Weights of a small GPT-style language model, trained from scratch on English Wikipedia.
Size: 10 layers, width 256, 2 heads of 128, MLP 704 SwiGLU, 12.2M parameters.
Architecture: rotary positions, untied embeddings.
Training: a variant of Muon for these matrices, 307M tokens, 4677 steps.
MLP neurons of a small language model. Each row is named by its layer, matrix (down: output weights) and neuron, and shows model dimensions 0-127. Each number is 128 + 32 x the weight over its row's rms, rounded and kept within 0 to 255. Numbers have three digits each. A neuron's up and down rows have the sign that makes its largest values positive.
A block is one neuron, or neurons of one layer that tend to fire together. Before each block is what it responds to, as a language model described it from the Wikipedia text at the highest values.

Responds to: Mid-word fragments, esp. "in"
L3.down56:122083131188195093082144079154118158109168144116160109162129161128121121109127178126155135109106172151166142149143146174158108100108167107126093111139120095107141150178115118099080107134156142108078070107161123151123140101109206115142126084102155152174110104105151116098111105097129140091071113051129134155151077119085135140123117154112140080201207131158143127161149128160089182179158
L3.down140:163149160135116083172136123118182057130103135144089122073092085105111064154121098146129105102115115149185172148142146155060114121087153115146100132112128140147121091150161110113132114085091139141168135157154151170147124149191228142148107069113109125144176143133087189117121097142062098152112129105124139123102108125148149098041118137111057137107147118148171174184127116162097142091206
L3.down414:185150145219101137122061126101108119167122147087143136077102167111115146077109177124103132190109147134150093113147126083137145127120127134159120148147169102127178112133080100148137146077086162118137120156095160193109106118144142137183089155089161140177121166107143152102075049152122127130163121149119163179116109146097206088137122119144136129134115143112102195154084143123108186136167
L3.down527:080144127146107146159053093126149136081134095154131119113138114111100138173159078060172091158159113174165160074164160148108172097079086162119146133143134115101094071075114154110121155114132114119105107090119132089064177094188128106075112070174122121102159134123066140123096147130098165093077163103144121134107095132096155090088116092083090112153139104123155134134136145126120176075180

Responds to: Short mid-word fragments
L2.down23:133127135090127108137097101158082118183097076197149124106144188097104138079116098175131078176197129124066113163097120143145154110127135089144082041152129099192120114168136098094144189076110084146133158149126153207179077156137100144178124128121151156075149165093142161132113089082140082162156062137141116098119141191124112156103105128170114120080127130126123084154134064105130111152157
L2.down200:122111102110106201125118180164133184147118099123092091132138130157130070142107128121142053117133117147128180086127121118155170148134152048136113125133113210130134113130148037143173125148157145143099137089120098154115162092093053135100125139134110168053149076136177104150200105142139110146139101114092177145102099078144210142161099100098172087118151158117085073091096125117185183137191
L2.down227:162149062101147182135147193105132178132130135084187112113125099091105119173084119164168172152175096078120119111120138147134099118098165111122139107115111143133157115109122126129193123157108089104118113160085143099111099063080094128111123127148106169170092178133156107131119151069158192107117060123168071180221101133156080129068174133137158097132093208197132139117098095169122097132146
L2.down228:139081096085132176145074124180145136131134119128079088233145148118130105139126117152109091136094158182123167121165151172133122161121077125130097130108128120107124186166124141161138126077144167117176072162135068106057167150148192174134146121139090149180123142081090108087078100117173160152148141119148091093093111111179123134156104093123145129153113124136159105143129136126088165111118
L2.down255:183126086054187160147143089122191119163154158094112059197094161164166133118155130123133116120096102120107148092145125106113121169148098172141134122117079104136068110094142103085134151100135161117115167108094113063126115114112077143089136126107150161170179152095157140206182135174132133181083147184123122111143130108125108109138092152126127100159141097107147096169170099083105166117138
L2.down273:113127181114150095109083092147137116044082116100124149168097073126138142119116144152087147125135152104139109160145050103067092150131081183152130084108067129154141158121153187133102107133094123100156099036101144128105107111116190129130113110143158142130102150194063115143142095188087071096122119160090177176131121096077101076100119135096083125168127074142110132121165081144077113144158
L2.down275:149126138118187182133107166122076140155128162155075091169136161142093167116140156142125122172130151159121078139087158140189188141064081124140126105138161081137109155069163110092118140136106111087031085103129180147195169126114109154096146085139035135160159143107177122138120137113106107168163086162156143110135129063159153091118139125169154102089169129093135108175104136110171154117125
L2.down309:121088138113179136171173113086078129097164124179163113100114149109179180145079158156066118171141125091159087160148160127109127145124129198154140126134174146095120184112110177141115102153157163145072094137112156151122163139170067150149131136131119156136144138077114157091091155142157199122116163084146162149107070127054138079122101132109077147134167107097160112155126100148128099118119
L2.down445:130145106126121146102152142159166138149111175135106116109175162127162089172115098148116126137119145164156135166145064104142135106132176088136083119102106143140095141151100127110159120117128129160135111140204122195071130172152094129177127149071100153115185131093203152137145096125134194132115164121155106132116153192079186101115113112133197169134149087104146083104098162105170102119149
L2.down462:055088134103121107156099119075139129125092068053154074098110128116164159093078132095063129112080111150095180128155121125136096103174132114151081142153119103082133112178109150138176090148137082099144153103096187153182178181199162154096076125162192169164084145142123154153181102117100166091174150161113113106109112150093161105157100134135154141107204190079132128152091166128053122155150
L2.down508:143136044150059098061103138165080054126144125177154070103131175163144126095140170145144109089134126135177165097113090169143134080130132171145133123126157162134172168127144123080105149107067101171117149134141083078174127094182138111181044187144148122124130136142116116095189129146182097152129087175180112163170166106154132169095087133115114127092121198173086113137144124155103110164143
L2.down535:107142135124117155136120107138114127122169158141133127146119100102159139084132109112168116154136124160161099149136146131098106171104134130116117094148118142135084143128125155136124168117170120094110126110125121255086124155088190165145114091114133108166098173137138144142177074131164121098133153207163094138104151095109174144164121136205077146069089138192127127189127157101098140061096
L2.down598:115083131140144155160105120111107157102063167116109118158150100075114169129159108147144139140139170221116134122161072123123104076111104049113137130150181058173136066136100147147142118136134123214125108144154148160153090128100121144111117144127131121118164120115191120192141110137117121115103104044149140163123112144091089193170115027098118103066182168107124105178129090105154118102095
L2.down638:167111145099143113127146081085142110123163148118113121157150075134133178120113150116117123186131137159107128114181127138154141138109154133099173089067103130198095165058125128071078073081157096108128115152112085076045169190182072156087113175077104139136161107160177134135187134110125101141100073135137083086132100149167148150094123152151092229134125156127156109102124111145133168201122
L2.down654:161128173133135111112161114146117131122065163061132127148153153164116178128123149078086133126064096132137124155114156093084084178124100099127166149128124123144164130143182138112097171092072106109115127141112168159088147109170110043098089100101092114098082174129138142129098140142170169124152168122083063114128096102058130160147122065118136173149167135114185163160134144050119141107112
L2.down688:158121124122118112162112128091075173114142057144170114134060107126096112096196058121191122078130174118170104164140131164180107115132152104164111101146104139190164105137165098104171093118107170117144136154171148136075124067113068191109135132160114134088121052164076079139154161118090147207128088081129114157090130083157115140128078105134130125142110132100099131108147096075125077128129

Responds to: Section heading closers
L3.down9:105127139199130172096119146121076127168138071186138160117134105145104118120101118164149181123169141099116189177144133081138130121136209148164142113077129209147150149130118133084133116105147112102126107174145090143115114128098164107176075143174131086124111127152156122119144113165146098141162130115074150105192074118088087110138125134114086123161130151147100147109146092086128142064113
L3.down250:150151143189091115130160108151123084075191144153066147131203163164130083140100133152161128148142162155161134110136079178131118157204100172148141157118129100103110160066147084119126088162171100132131198117173109169150054099112106211127141135101171143039156153145170155179150123096140133163171104148185144175115152108112102126088139158109127110152106149132171132108098134143081143165140
L3.down538:118141147101170125132147112087146144138127129150071182156094148086143122100093131131143137104135110135152089087127130110060218185175133131067086098153051117148110133087133196157094156166100114109084074122089137081135148182116178148199102127139184178102166196103152086108114151132116138148084096116146148143113041092123166080100115124139171135176175109135157128130118139056110099146185
L3.down696:118135138135132172153130100078143116150198119135092080119145119118098093124165153135113084129152202126161194122181085152187164157138105190187122103103141141171154146080122165074143111168112101172094176033136083144157083137158000169173084139170164172043136111108146154150132128148125190117183100182143154157138124126091134156076103142215103088129099152197121097110103115137096114123147

Responds to: Section heading ends
L6.down490:097122114185154167120132102121174167137094132126162095141134129106064092145124096120134099159132160138099142121175099109111123148120090139103054152137094150134175060127102116135127189174125069120139211121081103091043095170133072176171149133131112169143163127081075074101139119078145120152102074146160095138188103147171124111083126115136143105137114133146125091159158103144103086139159

Responds to: Mid-word subword fragments
L6.down305:120139173195095163203133084055122109179118130149124131156134145161121101112181136103141091090068129079194146174113094131101108181130117108109093145183083137110137166147152176159082075097107093146132183175138151092082131125118182131159142167125146154160110163114146114154162084065118159062132146121142120114132110084089079169123155128102119208070107085139137107137148108132086102148181

Responds to: Month names after in
L3.down50:145114124147189092143110140106142166130207122081117142172218073053129137104129105140059101148133134125111124130091145147136093150156200143119074100099171182123086142098147148137174062122158177141126185088118119129201137116122075081169115107158113154089167114154135124141143076101096149105108173106141131157159071078181130140103139159110140102155168142159149160145091087099112122153154
L3.down151:155123130142123120083135110115161110129160109123100104130091092088135135157161097158163158130113128128079065117104069146138182118124220056160149114100112170093144101129109034108152112141071150132188118181151159148142135120133203098054112093167090178156119130192149099110110056154145144148160087093064152123098167148164140173101123118117111108167146145106102160130105141142129149118165
L3.down311:090156099109204132152101188204155095151168170137151153224106102090151164159101163110125128129146166163123029129112117110139132147102095116170103051093168134053107115139130178136112090114131168124147091125097092130133137119137220133099101138163135120137075154102121113089112140150148123158135126108134118166106140097080143102081144112150076119145120094166127164143118118193180167146129
L3.down679:199133091115092140120164112154156117135129118115105134128177129122122134128130101220112141146065152149090108118173127136119121085102155162116078108140093156117110119125127098133099124129115079120181150100092121150158107094120154101127158169069098100147090127110157120143147124079112109159146167115124138133130060137136114051109186174150083146149170101161118111162125127124119087104122

Responds to: Forced word/phrase continuations
L3.down93:087073139106140153136107115200137207097128157117129094118090144140105081125141127112121212139095103143100009162103128142126169174098118129152082122102083120076114135124146089187111160129083151150125173124152124167125115094186138131098143138124089137070096089077186131171124144131166174157083172111113134118157096160162088121067187052136137089053163133077173118069144146169167104214196
L3.down152:047075139148117070109147096186089139163073110144152188064113097122133092108113134090166095127116080060158136124082102137117081166117130071128200071139119149131134111126113098131111148079131117112150126152119157118167108119096181172136096145184147116127115112179102121152132150148108102137072141116109109123183093145074134111150149123116108173174158095192175173137180116136164137104123
L3.down237:132161137142067147131161096175087106168169090152100099121205083102091149186172136072110106048126118185148135177133139105186089064105160092112055140122135185115109170134156124147075094107123125150104091116155122138148085125114159131061087172116093137121124114084165145104083134145162088179122192128114111174151087173167091127083167130133156118144105152055131141100103167084135169158142
L3.down584:117138103130136128125171125211098112149193137146108143158190211098144106100131187094121132133107118170164110154127105188131140066135169129120087156165126211170110170165113203143175135135109150093078125136129100160090116127143225135148096119079112099132148134137165146106127149086159185136142126124137138097151139125172118096108117119168177110144136104138102084090089131210117137114118

Responds to: Continuation after word-like prefix
L2.down68:163160174135131106181100129102074164076165158120199155081140119137159153066135141182158165160150104183102142130172142136113124157153206164144089052072152096137080146130095094151106117083104137168105120121131101174181124110133107136117046171179134168170102091082150183139100111084160155124104187183138112134130133134117135118102189116121133048034082144116168174122138085180115129068131
L2.down158:178134120164131098106115160128141171087079136125142149120123118106070129163069131156092137144086140164105153176105112108156113128135196124181109129106088133100139119104139085158113147088107127123093102130137102085201095197116136066122130143177091128143129098120142138145087121133133045180096099126132109043142170124108134105065145167107138114081148146131196117127139120152131107131113
L2.down272:168144110088141151090177155127087131125113110179145116082145166081164148142108052133088187120099178187116097157123151120113118167144117138116172121077102107123163114111098118094143149148163146150107067075114058174074057119131199160100119198112136127106134139125159127095153082128181139139117154123093153177120093130151129175162131088115157133140072158097084157126094094142059114084092
L2.down278:104144122125140209123167133116125116140095126126152108103089105127149134132127194171131178140121171131135137115189108183110132126151131121139107084184079078098134168150162079115125112123103105111153119122191141156096113153185122149122052100096127115167128130094042102121105138139100172165103146145132079195115052153067179173109107109123114105107092122147060085134180109120111099102103
L2.down314:120185138087121159082072128130149108074144103137118136152098105194104183144149147097095127096145154085147166126097128141086127135085108139111130155144054131197067115103052126161104124179193102164131121143129168091052119179164146170143111107100184164105159132114179126111123076136081066142093111111130139120125125075090050132123087110117149107068073060126096151132139125146133085125148
L2.down427:221148068191133106138110110157100067096075071106089143132075112149142088179166094078118165123188171116063085104146134149109106080126100120187173130164148139172089100084196126084153114143119070121136221128124095100126136128108102116157138179135115081130134121139147120118101106146098116131129154136156122155128135112065127133127096162120155082162145123105102141150112151190100113111058
L2.down433:083080167121152080115133119121159137150102165146117160151168103133150173130121136130133125126140122062116078133069130108125129150068099120163124128102141128117120153114109128152117142178152234102087121137116154105158159112116244145133135156112109035151114083158230101149178091126090163089084128130150121146174115156123116099168104081133104138145160153138116120159101102143154177086140
L2.down441:125119074120089121100172108137126167101140153133130146069124146162112146148159172148138142089126099107099078086113158118083125121083139200166072095092095133189186107105111117118108122103097125103102097162149136152197136078176112061153087108034167081119104127143162094116081062134133144093109118065114110108173148155108108090140145125129046113128096089165169105117081108075179114096140
L2.down453:081063156201080083119152125127090158093120137075193105131105123090170155140150128148091128143102127165084050170142132112167102136136119093122107101148128131152175140092117116178147119115107148140215126125135095109185139110140000148188145131113123074129063130121116121120111174162131133128127161107144123158141111169136106127079074111062201071160127129123182151139123167142176115175102
L2.down456:131133160112133108102123122188120147094156105105106121153108077131167115137122132137166143123146079108156196081035143093104105160105088171078159108129149102085186132136198160138117122130131136040123119163106098107113147096164145109150108139087124152132129074082148150132145109140106076154149123150114078090178146107155125178206118062135112156152178126093115132109163183129114150128132
L2.down517:060120180148188145158164158090139105096134112070160186163090093123099178128095103125089125127108120094166078155148103114131156132162181108110155126139119081109127144108203148157089149156103123081079171167073190151141079087174075115125156124174112120144156103138157118146166171175144085127092094129091162118138112149155120081180095106205155152155129135107127143185118084142125118190111
L2.down526:078052129118102164192173129136091104076132097090108124142112167153122151062089141174125130073107189093136082107127107104153106141136123137129101139101106095152117094136086143209148159112099158118205107139148111145048148175066122156163143156111085206134125153102185093163168129093141104150131124135135094177132164087135152166148062070087096110168140161097065176100148139090136172141120
L2.down570:174130086143209118140107167172203171143157107121098121125166101122182155157196117133153121113117120147101095115099175140097158146083128048114070156142161174128145111175080111178115133181199169130107061170160175128109122124133131077087091128162115137124151134077062114140112143123083125152102151122154182149097165132123121117199110111122048112099119088119138163139168172065162143056149
L2.down625:102070133142115142150111105110108093127145093165111155124120148119094111207168096109074175160086123142149107087165129139112129137146099106177144087153150144157134120150105143184127163149082193160112127149120133091072121091157120137167164169173134131155071134117154095163158093080088121157080150078107147147120130154086103159124076124152079042195181135164186099114145108172142159136154
L2.down648:127094185156082090080122147086116087132111150120103154088143080129099111113085114086146171097109121151093106073166163128047157170080159080109100095085099135181119157118144104182195076115095131116176111154167128115165110110093156107157106092123110088130132157197094130086115155122146089094170153144136171148157146175075155130133158179102106127118155116089100135119174135158138144130152
L2.down668:133129068135092081077144141160132150148069048119105123138174098138088098091166109151123113110079158140138157139201136147105089090124085201104064143174122130142186130117107102134151157115126158169141168148207149092134111148149156133133143119089109084126085091144089148090162106091107158095119162094136152141133152149138155078139141104143152186100135156143163105095098169107125099095136

Responds to: Arabic al- particle
L6.down232:100117145091113126148086161121152163093122113136123175126120148118098167109077118109130100076108074115140140101157097131113085057126066162141155119085111147093094118095129065117150110105106108164106176170143105133098190123163143132093181121134160080118157138139118202092162164080199152081079146159062169109090102159143086150157105137077141121109166065215112093124085101144134100153117

Responds to: Month names in dates
L2.down88:173177160189091068114127131160129082086153111129117163156168165090129112121102162148083112161083101134143056094181115075110137150136106110101138170098198057142120130118123158192127167151122121151115154108082100153189098137123148124128109143120122093111111100132144067091153157117108113128136105116138147126123112129145120124094175123184170095129150164173065178091188156143109090105107
L2.down97:139125191143096141249145183116124081091177138156088138153132094115137145101154091133074148180101150097086094114145141161101179154170149157129204114163156085164127078130144160108126157136063127146116098148132119101111111140100153182135180145148217141116066093161120108095196156169086107126096094081158107097096100091083171142116146146113105121136182103176085129088127116145092149164123
L2.down117:192077156156188095090124160170168145162167154128182157159165118151164204141161143128137106172134119110147102113139112129141145147117140128122150143087078151098130154127124147122132115116084133148162097107139137086153143113086152082079196164123106131170174164093122125156136124137122131198139113146145116132084119121168175174067108104169163127113192122136170205106152096202117139105151
L2.down155:085150123134050143144156120134112143115132119144114111100090110140144134119116086052052154097110110136136106130147172087036100117115087095148162155131081181143117169112194129152126140162123100128137177158127125094172142154150139158138100219148131143099078156129093127106116086157143175118125102100234104148156067153161116158138133168133144136118139153069151146141109159108196095140119
L2.down201:099117104083137110174084149206116155054118107106140141153105153135160128078148060067134072157067077115115146165047129095116109190167072144134122108136109093149109125105182110084070117116160137102103159095134118149138123110134057098157118162165156144118051144137116167162153157140121049084138102118121175115075100124147109162102094104157081155131125112110115137064136136135177082136133
L2.down250:141116098113099185113151059173091090133168077093121114075110148167138142071177092073122127136119124143156153090114167121149233107112134154111110102114147104159105126082174144124174098145199131106107128152157111088100129118167117101185111157126058078130150095177172164125151092107098138209145102083147079070087197163166186125116131111138142058143090126137117099159132114138144103150158
L2.down279:145170143075136114106140142166122205086147158114105110091124147142095204102137090139107149154116103060133097134142150240104172163148088144090132072122138123119140149082149147136136160133084125098163063126102118128134085118125116106143123109141117130122140116136163117160148127129143057221109108099131056144139118118101084114114121104088097105079078142125150154081166124136122162082114
L2.down311:029100089146170104093107183091080124130125116101114111123152101074130062151133117135174153144137118146122051184151139089127155128158130110095119124163169101146163156098073096098117148151072068160131155170113105175097182126144097108104139190102123108234128161142128133116172118140176107102087096125134129048097133142171113164134094177117099129113177105145149152129143152117110136143102
L2.down312:148116180144171205155144108126113083087171176115126131152113169127132140143171115071145137187174111124108112115157166126117140165141131096106147119099135119146121094079168142146110165127102176142141134059150158121196141154128001100160075174144172120094098055131144136128135123160128080150123167084151109152192135120100090151066168121135144146136174118118087089145160118086166165158128
L2.down316:165109141110101168137046146114138089139095146110129141133180173105099103120145077150127100116157124169130145086137131142154100122188099149135114107119087135156141116132154150114083103066131121073122082129109158130134156048106102123162199085183142141164137129088138170138147148154115139157085145109091111107157083097073181138108159105115137169151138134080134146178143127128145170095117
L2.down335:081080151125135138144157103059114129170138141090145210128126123141141191150161118092124102102122156115077137172182182145085077140160112114159139102155125089127157115100168145113116121123084130161157129130180121186152064160120112160154066119170164178084147100136148142116094164150087154158181079109154101144103093145092108130079183143122135092130075112127125144128115104141113160139145
L2.down349:160173127138096145112118054092131176143148153152163143139141119150104105101106155182106113109139143152123100137164163103151159097130105116122107140092159158108102051130147140126085077127111163068094147083129123172146172164161102084090149169108125126085163102123177147106149090144143073147119121198180110073133150131069118148165138160162090127131116109160109168088062129164156160138117
L2.down452:132092122161114131142130130068160176139170174105111176165158194180121104096146089112153102113125149171043162193143126088128055085135118119163133226140102095099124124162142125167125135155089153137149133086171145093121135106081069144129143144093121120135135176131125138170146151117153115101095128117155091144189152128097126149088121168076074148150193155145161094156111198107121111160163
L2.down475:133117127145127157115155123101133144185095136055121119081154108069105197141185146223136073039126136131148130134147099117116214166137176098151107158103121148117132118133135205135081091124140160065174097153156105098110171157147149106116175141104063151141069043118061094165069148143119138151090134141155143143166196117151079057065095155101112132147155094089102119071117132152120131140140
L2.down551:140130184093152147139141109121151101196160057138133052132124142178142137112108070116107115033086124155106092122098127174061120182087136173155126188105100075132119096153142121089127172186141129137186085102151128135133148141132113110130133173114181151088134084056159118113075162153110145140126107182086056144145101112061127139165149122160064134122157092211137148122145084168091141088057
L2.down698:167138150112097100109151093136165106165159142071116104134126128133166102148112103134079100073105137124124130103070125110114079162155123148058131163120134148150135098141141119110145123105088072094140152132171118149143124063149090118165166092122172094133108187101164057130120118112164133113118160107139110103158091092160180134091081124087087132119166182111131183121078163095081103159087